Weights of a small GPT-style language model, trained from scratch on English Wikipedia: capped logits.
MLP neurons of a small language model. Each row is named by its layer, matrix (up: input weights) and neuron, and shows model dimensions 64-159. Each number is 128 + 24 x the weight over its row's rms, rounded and kept within 0 to 255. Numbers have three digits each.
After each neuron's rows, "fires on" lists the tokens most often at its 100 highest values on Wikipedia text that the model never trained on. A number after a token or word is its count.

L4.up311:125132117148153131116163107156128165111102126102125121213108155105118147154111143171156140138106108160137106107094107123119134138126156087141109116117123106117133142085120186130101144107101112089076109141093144171083094132120138103088134115150162103142133143120129131130127125142140161088
fires on: "." 98

L4.up864:102097110144142141132152114109110117153093128144173124205132106129105120121130142071150122140121110148136084110118099126131155148111162073134163133140095104150103110158134129119111142073124091118139101148149152149139138119152107114086156098149105095118112124100146186163151174122135122113
fires on: " Ne" 25, " post" 13, "bi" 11, " i" 8, "." 7, " Post" 6

L4.up275:131064110096091129131151124163147139113142100089149110127095132099130179081113122090144123136116118107143124129142110132129141141106151132110156175136146112135145149135124145127158135132101089145101117142137115145159158130104117141085123100159190157107102144138177154110130095119164137125
fires on: " film" 21, " art" 9, " music" 9, " Art" 6, " theatre" 5, " Film" 5

L4.up795:138078137126133102170120135109099139154136140077105143141108125112078150158129162099130153128152121149117145126086119169104052114142140104142134118093151126165084131150159122096137117101111120111122099144131142153153164117123112168097141142146133147125138157135130097145145102146135150147
fires on: "-" 80

L4.up869:098145136108132119117102090143166163136133123114099095173188130112123146128140125152112147070127125136136108105158128096141100121136095145140124099124091152119128155127160154131148146154112111125171151115163138116120125083120108125122114119087115116120162113122109169114132105125169131134
fires on: " |" 23, "\n" 11, " (" 10, "0" 7, "," 7, " 3" 6

L4.up653:168129125166158123116115174125136096155096144132126141154105119173135112144142094142124125135132111147101125145112120105074119125106137116133135154159123130152097165169128153159145110112108163147119095140156148107125116123102123115114155113138122126118113158085156102150141144117147129113
fires on: "{" 20, "uru" 9, "hel" 8, "nu" 8, "'" 6

L4.up387:098105134117135080118122104110112132097133104131122116136135117107139141133135098104148129117144113122110137125146073113122141114154200102084116105115146112180097167160103124147105129156145112158078101137135153130109120131125127132089113103110122135111142116138096127201135155135104140100
fires on: " (" 25, "," 22, " |" 15, ";" 8, ")" 8, "e" 6

L4.up627:166074124162135133156132102121125083142158146116134133116127142129133103149118104147137140116126115155115134119139086086119066170095141153128185152092150121174100136163148143143088114122129133134115101125110181156121119146157114082109150097110136141133129102177098165159146145128136118116
fires on: " Dr" 22, " de" 13, " Mr" 12, " Sr" 7, "gh" 6, " von" 6

L4.up918:167070130110113115127106103149123097141116093123121139156093126159166104096107158103106140144150112139143105121141130150134103140120176107116132173112098102142146142159167134160135114106138142130156116099113131127110171154156126126110136165084153147097136134139085165132132142123115135142
fires on: "s" 48, "ds" 7, "ads" 6, "ins" 5, "ens" 4

L4.up683:130109135182100132129150131111097128087138161058116126128122145141162109077089138146138135131125137151151139160152100101105162120101156049106154126133107134118116105155156134142122130098146107128125126091121169149142190150149143124078114129099165098112117118128101106138129088105129116130
fires on: "." 21, " and" 15, " that" 13, "LA" 6, "," 5

L4.up835:179145160125087099138144127124174112124125112122119112161159132170132181140129116085117132073126118140120135144114105147132184130103122145127126156087093162140117112178127122167163106110135077168133120153103155097097140122130115115169132104128111160114102148154133113204146134090150105141
fires on: "," 75, " in" 8, "\"" 4, "\n" 4

L4.up318:118100146116126127132149131104094109155106117113129100187112119153120148089146103121083130111126126141147118167150119093149137104120138158114122168117055124147137112145168170139124140108127104095113091154136145161102133142104156151125152128131120123124115098154128135115139149120162124160
fires on: "." 93

L4.up831:110106107170127144127164163135133089141098132102091145157171133126156144102098116087138157130103143137108075140149132112140112110115132131094097120131091130110111144141151143146139108131098138136161145109126143127121132146128146100108109138045095107108133110129122135104115163113152106137
fires on: "." 20, "H" 14, "N" 10, "M" 8

L4.up737:118116164112143124149169153109153078161132117120133067157078128128130164122106156109142100131141163161185108147142142164119149136095104114111149130123133151122120133151159102132111109114141094145147106111085134146076169129086117153114120101124170142117140130120193151144132134119123170134
fires on: " |" 54, "-" 27, "|" 6, "–" 6

L4.up646:129145090127150157146117110139139169124173079094099111176112133126141134167155138109153142148113123134118103154123122152117144130119137112114186106077091140116120132144161152134114139129160094141141094155151147167114118113173120157100112130095154103085091118151121134113134109156098107132
fires on: "d" 39, "k" 24, "m" 7, "r" 6

L4.up907:160133111173142173138171113162105096101187103093166103111158100089141160124165137134139111155124110154106130130096106115145168136109163088107106119168122149201114125125108112103126138134151094158122117073129174183129136123135148080118149114123140143122100140113142131141147117093136138122
fires on: "," 44, "ern" 11, " central" 4

L4.up603:082110097151112156129121125136154117128125102070165067149144093149168132159143105126103109136125082117154120150137105080134118145143124104104126168119133115130111118177102119125122071138143137147160114108127143144123142133062102128092109117097107142127116134131175129152115121089139147140
fires on: "," 99

L4.up206:120108126165091152133146117120095110114147120098129103124169112131095122141092106115141135084139136126144134135111102117115135164123137101096119146125086096146104101166140130153142090157160106127121115129154131151132104118094132106120141160083141138116139152100162165098130111105156124167
fires on: "," 99

L4.up301:104090154121129099134100096154092133137102127087111099135095169101120139154078132135126132117159132140153106098099058112091091122107153089083158103160127148138139098140118151174156133123153093150117121114148171184127161125134140161116107085127142141105105130130126127176136117127136101148
fires on: " Ke" 16, " Go" 13, " Se" 8, " Sa" 7, " Mo" 7, " E" 5

L4.up141:102114130129117143143106097165116106101102108065136144144135135137077159120150134117120151104126154169104136134140152085115084118099131134109149126159112099142085121134162159166130143091150101086116108131138154148135127120128117112138145112134130134091145155124137130138161143104119129116
fires on: "." 80, ")" 16

L4.up269:131115135156147111133166150127135095144146112086116136151145139142099127149095110107115151116106150144105134147132123079141117154091125141095110182112132149153156132179109112147136138073125148137096127124122180158135129120112123129090149143125166058115120146126142120169172151129122127144
fires on: "," 100

L4.up71:145129130141107136133147125159126110151133123092112081154094128152097161154125135126167148144162135151128137152127113151150093123095152135172114128095119114123089118115132125143121079133138141105151123087107131139119162143127141100103114111167093158090111119147110171122122104108155178107
fires on: " of" 43, "-" 27, " M" 13, "," 6

L4.up797:149106130138118120209112091113110136114111142123126136138156169096108130114112128137159137130128153176167092173130086145093114132102105091130151121107131132092152151147112132144162113123109144107140044139085138128084170118138127132121119099100143140098157175082141140160156120090170110116
fires on: " |" 80

L4.up61:127130108173125088142175114119165124121155097117122105142113186169136140150136123130125144134107136185123097146125120144111135111112134099094141148143073154120123134139106178173121121106132137126128096172103177128104139124112119135108092127143172101144128132139152140107103138107119119140
fires on: "." 93, "\"" 6

L4.up492:107128121125110105135127138120162124158124148088109108163093137175147188122123125147113114135116138170117098135099169121106095153087087118123168129142128067115127141112123126102137152138133184130095122083113123122114158125108129148093153110090146145131117155133128112151099100113126141135
fires on: "-" 28, "on" 6, " ground" 6, " bridge" 5, " ship" 4, "ge" 4

L4.up905:112092143151116084183156083155135155159160103093139136117108157177124145114113128092115137061147141127139136128131123102117100171131136084116153132107130117183076132151152139105138156134112153144125108155122120189059136135143164117078115118137110144083123123172170107126124103121139091153
fires on: " as" 27, "=" 22, ":" 17, " including" 12, " include" 9, " like" 6

L4.up40:110143104126122136182144127115134170122136118113125113151154095114137129085143135139181111125145114126085124106137144142143166167160141170159175150137104112132096162118098127123130107134109116147140120130142149145131110147127149114083143120090155132092133151130133120147090092142123128149
fires on: " |" 24, "|" 16, "ion" 7, " directed" 5, " film" 4

L4.up99:106120140151134110160151163174132091160104102137164115155122112131171124149100148119084125141133156182116134184102090128117134127100186074099129075147120147117083144107136112116101120136150094142135079081099162162152150127145155113129076109135139164121109114162117113121134128096161105093
fires on: " (" 36, ")" 17, " States" 7, "," 5, " \"" 4

L4.up633:161089081134097134130134108159104120150126118101103117147156134132167129154090120126119159141121150133122106102131102157109132098055169120135128121102115142152116169195122128136160110133125136146114117130134131158113110110145111092142116118097149177129124126173180108120107136091121109197
fires on: "  " 39, "\"" 15, " Ell" 11, "qu" 4

L4.up2:117134102147126100164093138141111159133114122123157110128140159140119129138115115148170140123140134124120131113140100098145140128111149134124135122171116132158115117126138142098114187100150140147120141116141143120102170173135175096137139121106121118082141155123119167109135106105123153108
fires on: " in" 26, " Pal" 10, " Hor" 8, " Ru" 6, " at" 5, ";" 4

L4.up558:109130083122097110126129116181128144133126108102135077131098118124143147127128113112129143111153129169143140132153142089130127135124108126101123105160090093132116131150166132124114108069109128128138078077113112091120201145119122092172118109170159099084150133160131136109155153130189124153
fires on: " |" 31, " in" 23, "," 16, ";" 6, " (" 5

L4.up78:141085173157090133077149162097198112136179134098137080128121104140181144141091128109123142128147114141122147122096092105102156168087114124119106221099123108097140126157151132145129112086174091116123131145123122142134166117117123141099133137095155124129115167165117133146133080128143075132
fires on: "," 82, " (" 13, "-" 5

L4.up568:106148168175083128113115083124136140136161090095125094129155108124113154143163090109110152102121159124126144124110130087158133169092124087125130147125098161167108115181134117061112137071129121154130153152127144157149129153142123077114116119111158111136116121146135108111104128115112146155
fires on: "," 47, " as" 14, " including" 11, " include" 8, " included" 8, " includes" 4

L4.up703:103110145114122144120171149165109138116141150119130128137119137099103133125113110146143135118124117143104114143118131068137130154143111141118166182110104086138095157135130156141108163086085116138129102144153135112132121165166113143111182137063107123112158191147139181135168115163114157099
fires on: "–" 65, "|" 13, "oth" 5

L4.up786:104101101161115106126135127099134135141085123134158127158123146145117157127119128114114107121156101119123140124115126131108180148112100127166143100148117111150068170145160160074120135102073152124162143108151138088077158143150162124084148135128142130144095136123130110117140148139165147124
fires on: "ne" 20, "se" 18, "te" 10, "ug" 9, "De" 6, "de" 5

L4.up0:124123116176091173098136150134127142140170114117104141149118125063111125126165141138154121138098118171124129143120152049180127127150101123092154179139116129175106125118152181136121134117126084121107143134139127133129149132112121111119151107136146159135139125158136107138123133132129097153
fires on: " ph" 21, " b" 13, " Comp" 10, " dem" 10, " comp" 6, " Ph" 6

L4.up108:161147123111121124182167120151128116136137120161111105148091118188147118119094098172145151085123128148114116187170086143144101109107174109168173093163096157103118142143106119151134117157141107163141121122127166106136129115125128148101138085157114096096130121105113125105131152123162140116
fires on: " (" 91, "/" 4

L4.up419:084105104126116160110146136158131143107126124108168149149116117120110140091143116144127128082123156122162144131132122080132094198135122133155094167110140115164110148123140131132142078090132171075165132158112132124126100127135081099120110171138182078147141091158145106156181137106177136153
fires on: "," 53, " 0" 12, ":" 6

L4.up809:120093120135146126144109090131106149118110114127120122145136117146147116142123114164159111107125102127155139089081074151151160113117155123107113109149139097133139125168161160183115147084120136095091137116115132115123101141128119141138135136081142130111116157108101127136105144139101118077
fires on: ")" 66, " was" 8, " ." 8, " who" 4

L4.up391:116120125136086142121156134101125154123127080132164104158133127142122111081122134083095145165119154129169087122142128141114119135130139116126150115171111109177084140178153166128127113127100132099095099130104116179084154135124109107118157122112109139109124098180158146106107118109135167102
fires on: " al" 18, "din" 16, "." 14, "ome" 4, "\n\n" 4

L4.up632:119155166150095160151156140111129128125111108098141110149091127148182126101076153163189160124118129114110096124105138128119135125116160135131143169128100099147114129165177135151093093128103100148113118076100162133100124152158151117125125143091160107137128116143128099173098153104167150151
fires on: "." 66, " Michael" 7, " David" 5

L4.up965:119114120122150147113130116174165125147120099093160122136086119079134159114078111150125141079084120149101135124118122126133123136080125159101131111118106129161132130110118109108085113094137091111092114137122153117113125139111147133118140116091166105112113178130161148153185150088156113070
fires on: "," 41, "s" 9, " 1960s" 5, " 1980s" 5

L4.up899:089142123145133142154178102099160114143154123082154087098099096113152119147149065084154139128144114132142109165107151123133150148124149122110153139154123110126109084122115143081105112122121095142130126146133140169092135139128166164156108071104157133101083102159165116093094093126092115155
fires on: " and" 25, ";" 10, " have" 9, " which" 7

L4.up331:116109143121105137135110101137150169167167142125154110129123106123143112108139120113071116130149137160150114152104132113133124140084164119120137156191140098110125116173171147117108114083139121099138114148113134145150145135087117109132135105131132118092116136166215109132104135085110139182
fires on: " " 49, "ea" 10, " acc" 4, "S" 4

L4.up9:119116122120101168113140152166184121153116074116154115140117128149122161086140146127075151104152152167075096144133100138135100121118166141093138133121063048138116115129161115140130118115108114104117128133141153123121141136137128133138128150129121118141130131143117120153108118070095137133
fires on: "." 38, " the" 11, "no" 7, "hi" 5, "M" 4, "S" 4

L4.up596:144109100117127135131146082120176159165123131106158131140110108101156196105109103163101166083120101116145121110082116117164138122122162123108125130149116070128098172130153123111125124093106156082119115133161123119125150135152145156106111096110172158117106150134142120149128152153115143113
fires on: " Po" 31, " po" 8, " work" 6, " bre" 6, " emb" 5, " val" 5

L4.up383:171122116104140126184110097164119134151110132132122093121156126104119139117117146099103141087145163159163105177118098152107104101082185081132165152092119129132093163149133148161169112129147141124119084120086137139130133122107129105137125115103155131095127121119162117170145121113160119130
fires on: ")" 30, "a" 7, "ia" 5, "\"" 4, "va" 4

L4.up128:141124124145138097121149109115195122150143109136111110125157112148121116172106096082126136081099093130136135135113092099122126159095134137109113167109112137148126166151109121148138099103163137136082139162127105117144161118100122111138115135078166116152102146125140116146133173140151133123
fires on: "," 87, " (" 13

L4.up366:188140148096100089125107103126143108108144133155157117179174154122145123114106121098105127167160128129164121177128100116159106162105154133122116081099110143140147158141126154153107141134125079121115141121094132103153149125136131147099157109074114128117127107140119142125136143132122155126
fires on: " of" 23, " =" 21, ":" 5, " between" 5, "ic" 4, " in" 4

L4.up119:105118152186135124093123098128160142166155097091141109115149112140080152129153130136143120110148127123117137122106105123108104199091130125113116146154110144171140140126157130138140103093176149134090118180123124137116141129121149117127127140140166106144088125124158103131153128120105121111
fires on: "," 80, " and" 10, " to" 9

L4.up235:136100125133072152114121101171115095106147122103116109130138129097138093107133120146152126156138073141101123119143097091108140133128161149110126153131131088126128139134113116123106145130119124147101120107126201155129134154114144128150121105159108171141112089162095153196158156121159130097
fires on: " Dr" 22, " St" 10, " in" 8, " www" 7, " 116" 5

L4.up843:129098100105115101143155139095160105139148068105124089140093099172145151154107101139171136079148136136139098133125144122110107157107148130104154159147132138134106148120106127163155075113135106139079082127093138085103152118137139125099109107147126141131107107127109134138126104138181136135
fires on: " (" 50, "-" 26, "/" 14, " the" 4

L4.up281:116124158139166147127162149137109135118165131141140083168163126149123135111127102132142138093201101142159145159130109141136153138130142148160127113213107153165097161121124131118119100143143089141118091135126136128107122123126137076137140110114103147098128105146187126140155140095142161132
fires on: ";" 60, " |" 7, "," 7, " (" 5

L4.up118:127119141113126161157133131143129113119109109127172149146115164145144122140116164108156111126121128127141125116121122136125098149118164085138145089142095134121120113154172121144127102103130141081138124077122134173105111149146098116107129133118149146146148146124149138166157162078154109127
fires on: " |" 79, "," 11, "'" 6

L4.up95:081106137107106166134186163108107091107121089140185124164103131154142113131121112090143144129111138129128092130138113087137146111123145114105119142130103091136120122154153159144086094148114097145080118115114136139093166124166129110125126114118109132124130121117140187116116154109156144128
fires on: "." 97

L4.up488:102106112166118121156144125114143146139155112099121111136135120161114148119088119103126148094144094157160133137107110067111104135145118124123120110169120133193114137129127137124139096109141133129147135123114162188108123146107074111138120124113121153138152122143107159126171108119135116115
fires on: "O" 15, "U" 12, "-" 11, " CAN" 7, "," 7, "A" 6

L4.up966:141109107153108100130144116141141087108126087068163100142076148154100107131128144106154179090143155131160090184141117146133123144126139106118142121104083125122140128139127155135128109138128115161134087118132192138113128105122135146133107132135175099114122160147145119116109113122106123149
fires on: "." 100

L4.up718:095134126125128139115135123104134108131131127122131133149122118128119119109153120134142105076153119114127139157092131097125160133167159091131121153148151154149121143139171123107105140076150116115108095170130117175114112160154153127113120160112107174120132112184142107185124143139150107139
fires on: "′" 33, "°" 27, "," 23, " |" 4

L4.up525:165111112132139113114114133128123158134163106143104101105085122128103140084143113106177125128170108166148088146152114136101123126159199136151140118151122141144065139186153131129134113143122096149174114108154127146064132117141125130092122087134136155071140157116125104128135113156123127117
fires on: "/" 50, "." 8, "g" 7

L4.up989:128131199151104094130153100148166141153115106121103139127141112156152141109119119171111143115116127124110137133126106114131102185126139135114103136107059129127111176143119147142145155111132144136066102181149129115128135189099134103119133115101142155136116157130147079120127171105139162089
fires on: "," 26, "qu" 6, "he" 5, " th" 5, "us" 4, "inn" 4

L4.up620:151153117154082093121139135155152073127104080099140102115131144132115178149106102105135154154147145185108113154135074052136133114112166114130154106097119100144077146134154149119099142106134106101116113127157170132144115136159144137134130131151121152129126128141121141130127108113127115098
fires on: " its" 25, "." 22, " the" 14, " their" 9, " just" 6, "," 6

L4.up682:096138092108136167130109123107106143110130106130129101169127114153128120136113090111163151134191147160123127131111096106107116096087164102134145116145101109140131131178140130129097113141101150146159074091175131150132114113136113138114140145123097122100141140104167154147153137150182129146
fires on: "." 56, "," 24, " (" 10, " |" 5

L4.up365:134102120141143142148142157106106143086080132112136164148142108166157135134131154106145124148115110136116130124142063155114171109129125098075142133183099127117108136136165146122143157106111150127122136110100125159104144139139109138088158114101105134116109154118158134116159139142099116130
fires on: "." 15, "-" 14, "," 12, " was" 8, " about" 7, " over" 6

L4.up456:116127104138164164093153141117126165135083134107147106124085147114147139146128130141113083127149103135158109115114116057158139118069137094102115158168152173137114100085121126100120157102152096091113143144131177133179144142085116127118125089115156118136141104142128132128145134101094131116
fires on: " " 20, "-" 19, " (" 10, "–" 7, " 2002" 7, " 2010" 4

L4.up517:132100158156136122127141135143111108134115171123107118138130135145120145161109174151135115125115107142109135162132080094132132130112148096085121156125119136131112126129186126105137126109143170074121110114142177170163166157115132104104142138068133153096132156122137121137143124104145110134
fires on: "," 54, " was" 15, " the" 12, " a" 4

L4.up199:090107124107135079152108108147142112154139161129152103139103137101066167138155089148131091086158153129136131147130139106140135114122132112094146178122102142128143172158126152067142148112113099145103115155121113129098130161146162123145120077170120142081106111170164111129134089104141138148
fires on: " also" 32, " =" 18, "=" 16, " History" 7

L4.up774:133082085149104139118121109162092122104134145130123113157116129097167150147086085172095140124166139166123106127115090094143122095091119131087140133150129139130096155130133156118091124129120119062104092118103169095171130125124116160075124095104137093140122162142101136106154139122101132122
fires on: "–" 20, "-" 20, " –" 15, " to" 14, "{" 7, " (" 5

L4.up637:117120136121176102169146134085175160126100178168135090139090155156129144115085136095146162138133123147154103141117069117103110108124153136177105134129111160105085115154143123123197144133135095102137107068135129161136155110139136131130128110105121156095119139087154090125130102150094118087
fires on: "s" 26, "p" 15, "e" 12, "/" 11, "d" 7, "k" 5

L4.up1003:114127149138124166170180111135153130152157115144152068152111127144084122094105066097106144139130149123157105140137131090148139148114124104115134156127114131142105136131106137116140087114170073156144067158131151123099118145084139107111118137140150157150067113150146129184106163096125121125
fires on: " (" 72, "C" 5

L4.up254:104112127138096157130111129130129120113117123118145149127097156128113120123126131140135140109152112159137125134122092117112078152114168103100148135158091109153118111135168144169120070081149128063138102093129151150146124119171137143104157143130177150096141161142114122120162137107170127140
fires on: "." 53, "," 17, ":" 10, " a" 4

L4.up990:146141116141154160124152126091146124106168137135116111145092130140125168149120125130147110111139166135134101139118148134125104149142114140099134126142128130126076121116178166129073125106115145102108092139130112115096120114122073129131129107128109138146115098133140097133144133148114125148
fires on: " comp" 20, "pp" 16, " Comp" 15, " app" 14, " Exp" 5, " exp" 5

L4.up73:122140112135150088129129110120130140095108117102098137161133205162141125140118136135127120110113115151141113121145127126134126122165081092140115126164122125149086097117172160152141153120130127106152134122116130150130122162092146112127110143156130126099127139105156083102123142121088145069
fires on: "." 42, " and" 16, " or" 9, " sub" 8, ";" 5, "\\" 5

L4.up854:104123123111154164140138094176122135124152146101133135143142113119148120127151109100142118115138125168135133148138141093112147150130119123108196134167114195111132119172154111138107111118121113171133085101108154125110107123112113114087174092147099189126157156128110115108140142097083154116
fires on: " |" 93, ";" 5

L4.up16:142135139166118077118128130183151170109197108088133093139123131157121106130150097099163128114104145168126086138123145141113159163134151124124119136132103121139142141146122180131092139140128148159105130114124160149089150125113149123144110108135132115102122137130149134077110103117153123120
fires on: "." 97

L4.up533:150111138101095145165157162179135110135138118143145090150072135125093124167104102115153115125134138183168108156154149140107109135088208101140168113106110129144115144150135111121154095105151104120118098102156110092149097117129136139111153109149175111092131125196106138156151136134167130122
fires on: " (" 99

L4.up978:140092142117132114151134121172135166151150151116090088142097143122122139123168098081102110076112089126109122153105136131148161135132096159156132171158099100115110155151135127111105153133098119136126138108109113139096120171113129156100112103149153135104102152166148118119074107129179121131
fires on: "=" 64, " life" 13, " career" 5, " =" 4

L4.up299:135076144120121114159162123152130084161139092146150054111109124102145142103080152109141100123128154106147109155141130181114156103109126122110122151126120155115133117142131111132155096103147145170119107118100156100124128124111119139129132116131187110118112140130152132159131133124091123117
fires on: ")" 38, "," 19, "\n" 15, "\"" 7

L4.up840:091110083136131155131155122077103118146123117117126147129085122148135172129127144115123102131150128155157150130140126128194147115112079079162119108141143126132120115116151128109152120060149134141126097070113140126126163147111139124106108139128137119096119082122126127140157166093112131105
fires on: "de" 21, "De" 19, "con" 11, " Pro" 10, "pro" 9, "Pro" 5

L4.up288:133120155106128120137143131122119150120136145103119118145106132093145186137130098135134160128145122129125087120122144095168112133100135139133135107126139148157091200150140116138161152128163099152149116097090167108094169112133135121144097084157162174145156152135131110168153108111177138122
fires on: " All" 17, " Fr" 15, " of" 13, " Cl" 10, " Aut" 6, " Con" 6

L4.up168:124125127144136155134142115131089098133169107070110116130141126151130138152112103127162116140139121124167140164102093070124167106103150085092123133184093130127114121210162129124125144117148091119093101079129161144139156121126119105125081090124119159128116118151138115145126128129161136117
fires on: " and" 74, "," 25

L4.up726:119107132183132147099168091126080113072108151114131106133163124124167159072089121152111151143152130142142131126127086070138127125149166109123134118175101144144099108147176144140116121115139088103116111125118148124118162164113144101133155092146167126107152095104131117118127146066176137098
fires on: "," 38, " |" 13, "\n" 9, " York" 5, "m" 5

L4.up350:102139123121125165174121132126104103153134082123143116138112142119117108100146082137129146111154145162095124143119129051154126133132142093108143137089118122146106148105128116106116098115130081077114092098137162110152148166113136120145108135160119158128113147159128181150125116087146082103
fires on: " from" 52, " and" 21, "ern" 7, "," 5, "s" 4

L4.up759:180136131109103079115168120120158112123113100141092089113165122141152190120090136131126128121161107129087112145131103126155112118152160127143158128105081154132090140153143129152138111125135060121150118132152115130117117130121168143121117142144120129076142107130122128142127104123153181133
fires on: " the" 43, ")" 10, "," 9, " (" 9, " |" 6, "rit" 4

L4.up680:135082101151104137165152116125117103140128156113128135122097136120133127081153069109139175147143118132125095112125111133142068149126133131140148161150141098131099154144136135118100138109126139130155115134130184133116114152083152129132155124128158183123091121141129148171124130083136138137
fires on: " U" 27, " No" 11, " Ph" 10, " Mr" 8, " Dr" 6, " W" 5

L4.up260:123085159134101145109142113121140056139153124144098125145150144110110160104114112165145122127133145132173111122157138106165113112162136142088150159089125159144126150150187148177115187097161116144156163091117140140147160109157137131104132115144109142121134103127102109134106102142172168114
fires on: " of" 25, " Ab" 13, " All" 10, "est" 5, "ib" 5, " all" 4

L4.up486:091094118095135116123164132147117098138097093140152091152090160090138190114135098147122140152141126150139127141197103108126135130141117142132161091111129142141130126103137109138124125111126114115132129083152160111175140156132134114081154128137147189122159161143133118101170156098144185145
fires on: " |" 63, "\n\n" 24

L4.up19:096143126102177155114119104128116145169134172130112131147132099122128187144134139083126153154114126170178122163113143160147155120089167155125147126088098089103109152166112158128138102122171127127143074113138187148094142110173144098100150102133120126119123164124150108131143120131087143108
fires on: "t" 38, "k" 17, "c" 13, "or" 10, "s" 5, "l" 5

L4.up671:097105113139149137137104081152136190107121105117126146131150174149100152125148135174137184160157133147141114116110101072093125113147164083133163102159111108127095124145137179149103127120121138069152069088149176153140095115115143098149091133166134153089131149102155097116119099095148150153
fires on: "." 98

L4.up776:082074172147116099096140097138085130132193129100122131194152143116100094105160113111109127135146124133103138171120149112140102152138120108126131127155100121131118192149159106100145093134095117105127118135100104128120142139160109140098118083132182152105126128166128126135108136123150114134
fires on: " =" 39, "V" 21, "C" 11, " and" 6, " &" 5, "S" 4

L4.up458:126085135138121142140118128140122142157113144097106133143148137138128139140127147106113119142122183142155105125114113102101144130077157130071155101125124113147101142131136167150162101124111118131108086106138163120138138126156114117115136101141079085114123125140130146180159111146121108164
fires on: "a" 60, "i" 29, "o" 7, "u" 4

L4.up352:153075109143104113191127127156124136174115069144102171154090129125163126148106155116137144136179119135150101128136110142109101157119150134089136134133087125162105162153148178108108147104119140080119109143116121153106146143114118152096134116116184136125139113146122131106154115153129146135
fires on: "y" 46, "ts" 5, "ins" 5, "rs" 5, "ds" 4, "ys" 4

L4.up757:118138117146117122172197122136104113132172113094163078128138126147144109112114077071116134112123137122161150150103131128178123126124094132099133118148130124146154152127133137142131094152134089151105126159100156122115156138097155131080122123115157125075095118184186135120108122115095091141
fires on: " as" 25, "," 19, " than" 10, " –" 9, " \"" 9, " (" 8

L4.up340:098072149114142129121156153102125112107146121124130130136128120155160146121101124112152140137144090093125117147146056092134113147110152102116151167148130146127101156163156126113142105123108074135076090111154124139119122143112111146046135128107107134145112137129130163186143119139104137136
fires on: " (" 26, "," 19, " November" 7, "19" 4

L4.up325:074074130147117151139115099151095144123125117131164154147130133115141119162150132130140119130116099141126115161077066124135149192068136108159138178172104091146111118125106184125114131147130095077121104143114143155116140154147130118136151148119158153119128089128131095219116151099101139104
fires on: "." 16, " [" 11, "′" 10, ")" 9, " ." 7, "$" 6

L4.up728:171154132096125096127115133107123097128129140126133113172169180145134114086140129101111103141106113126155107102138089112142145132139170113141135153109084119127087171169160143120105136101102117120106088124121115149107187120129127130118104082126135144098113109122128182129099164130127143124
fires on: " per" 18, " in" 15, " of" 8, " con" 6, " trans" 5, "sp" 5

L4.up329:138118139123134151125117113172151163153079135130116102203096137100168183105126128122112126095166090132143088115104128115150131158081113120114134132153122133138069126117167153108088146126168144077128116111122152102153120169116098118155131163121148176141150102120157150122145142099143127091
fires on: "–" 46, "\n" 17, " |" 15, " –" 4, ":" 4

L4.up639:134104086125080152141093118136116138149138130166140118139128160133127158138095163099123126134110109128172095136121112140129105115091160104132160142132133107148086116184160145124114125103179141133148072086145140135125102134105125075118131115149089135129150109140147126152158141155108124117
fires on: "i" 45, "s" 17, "o" 8, "c" 8, " S" 5, "u" 5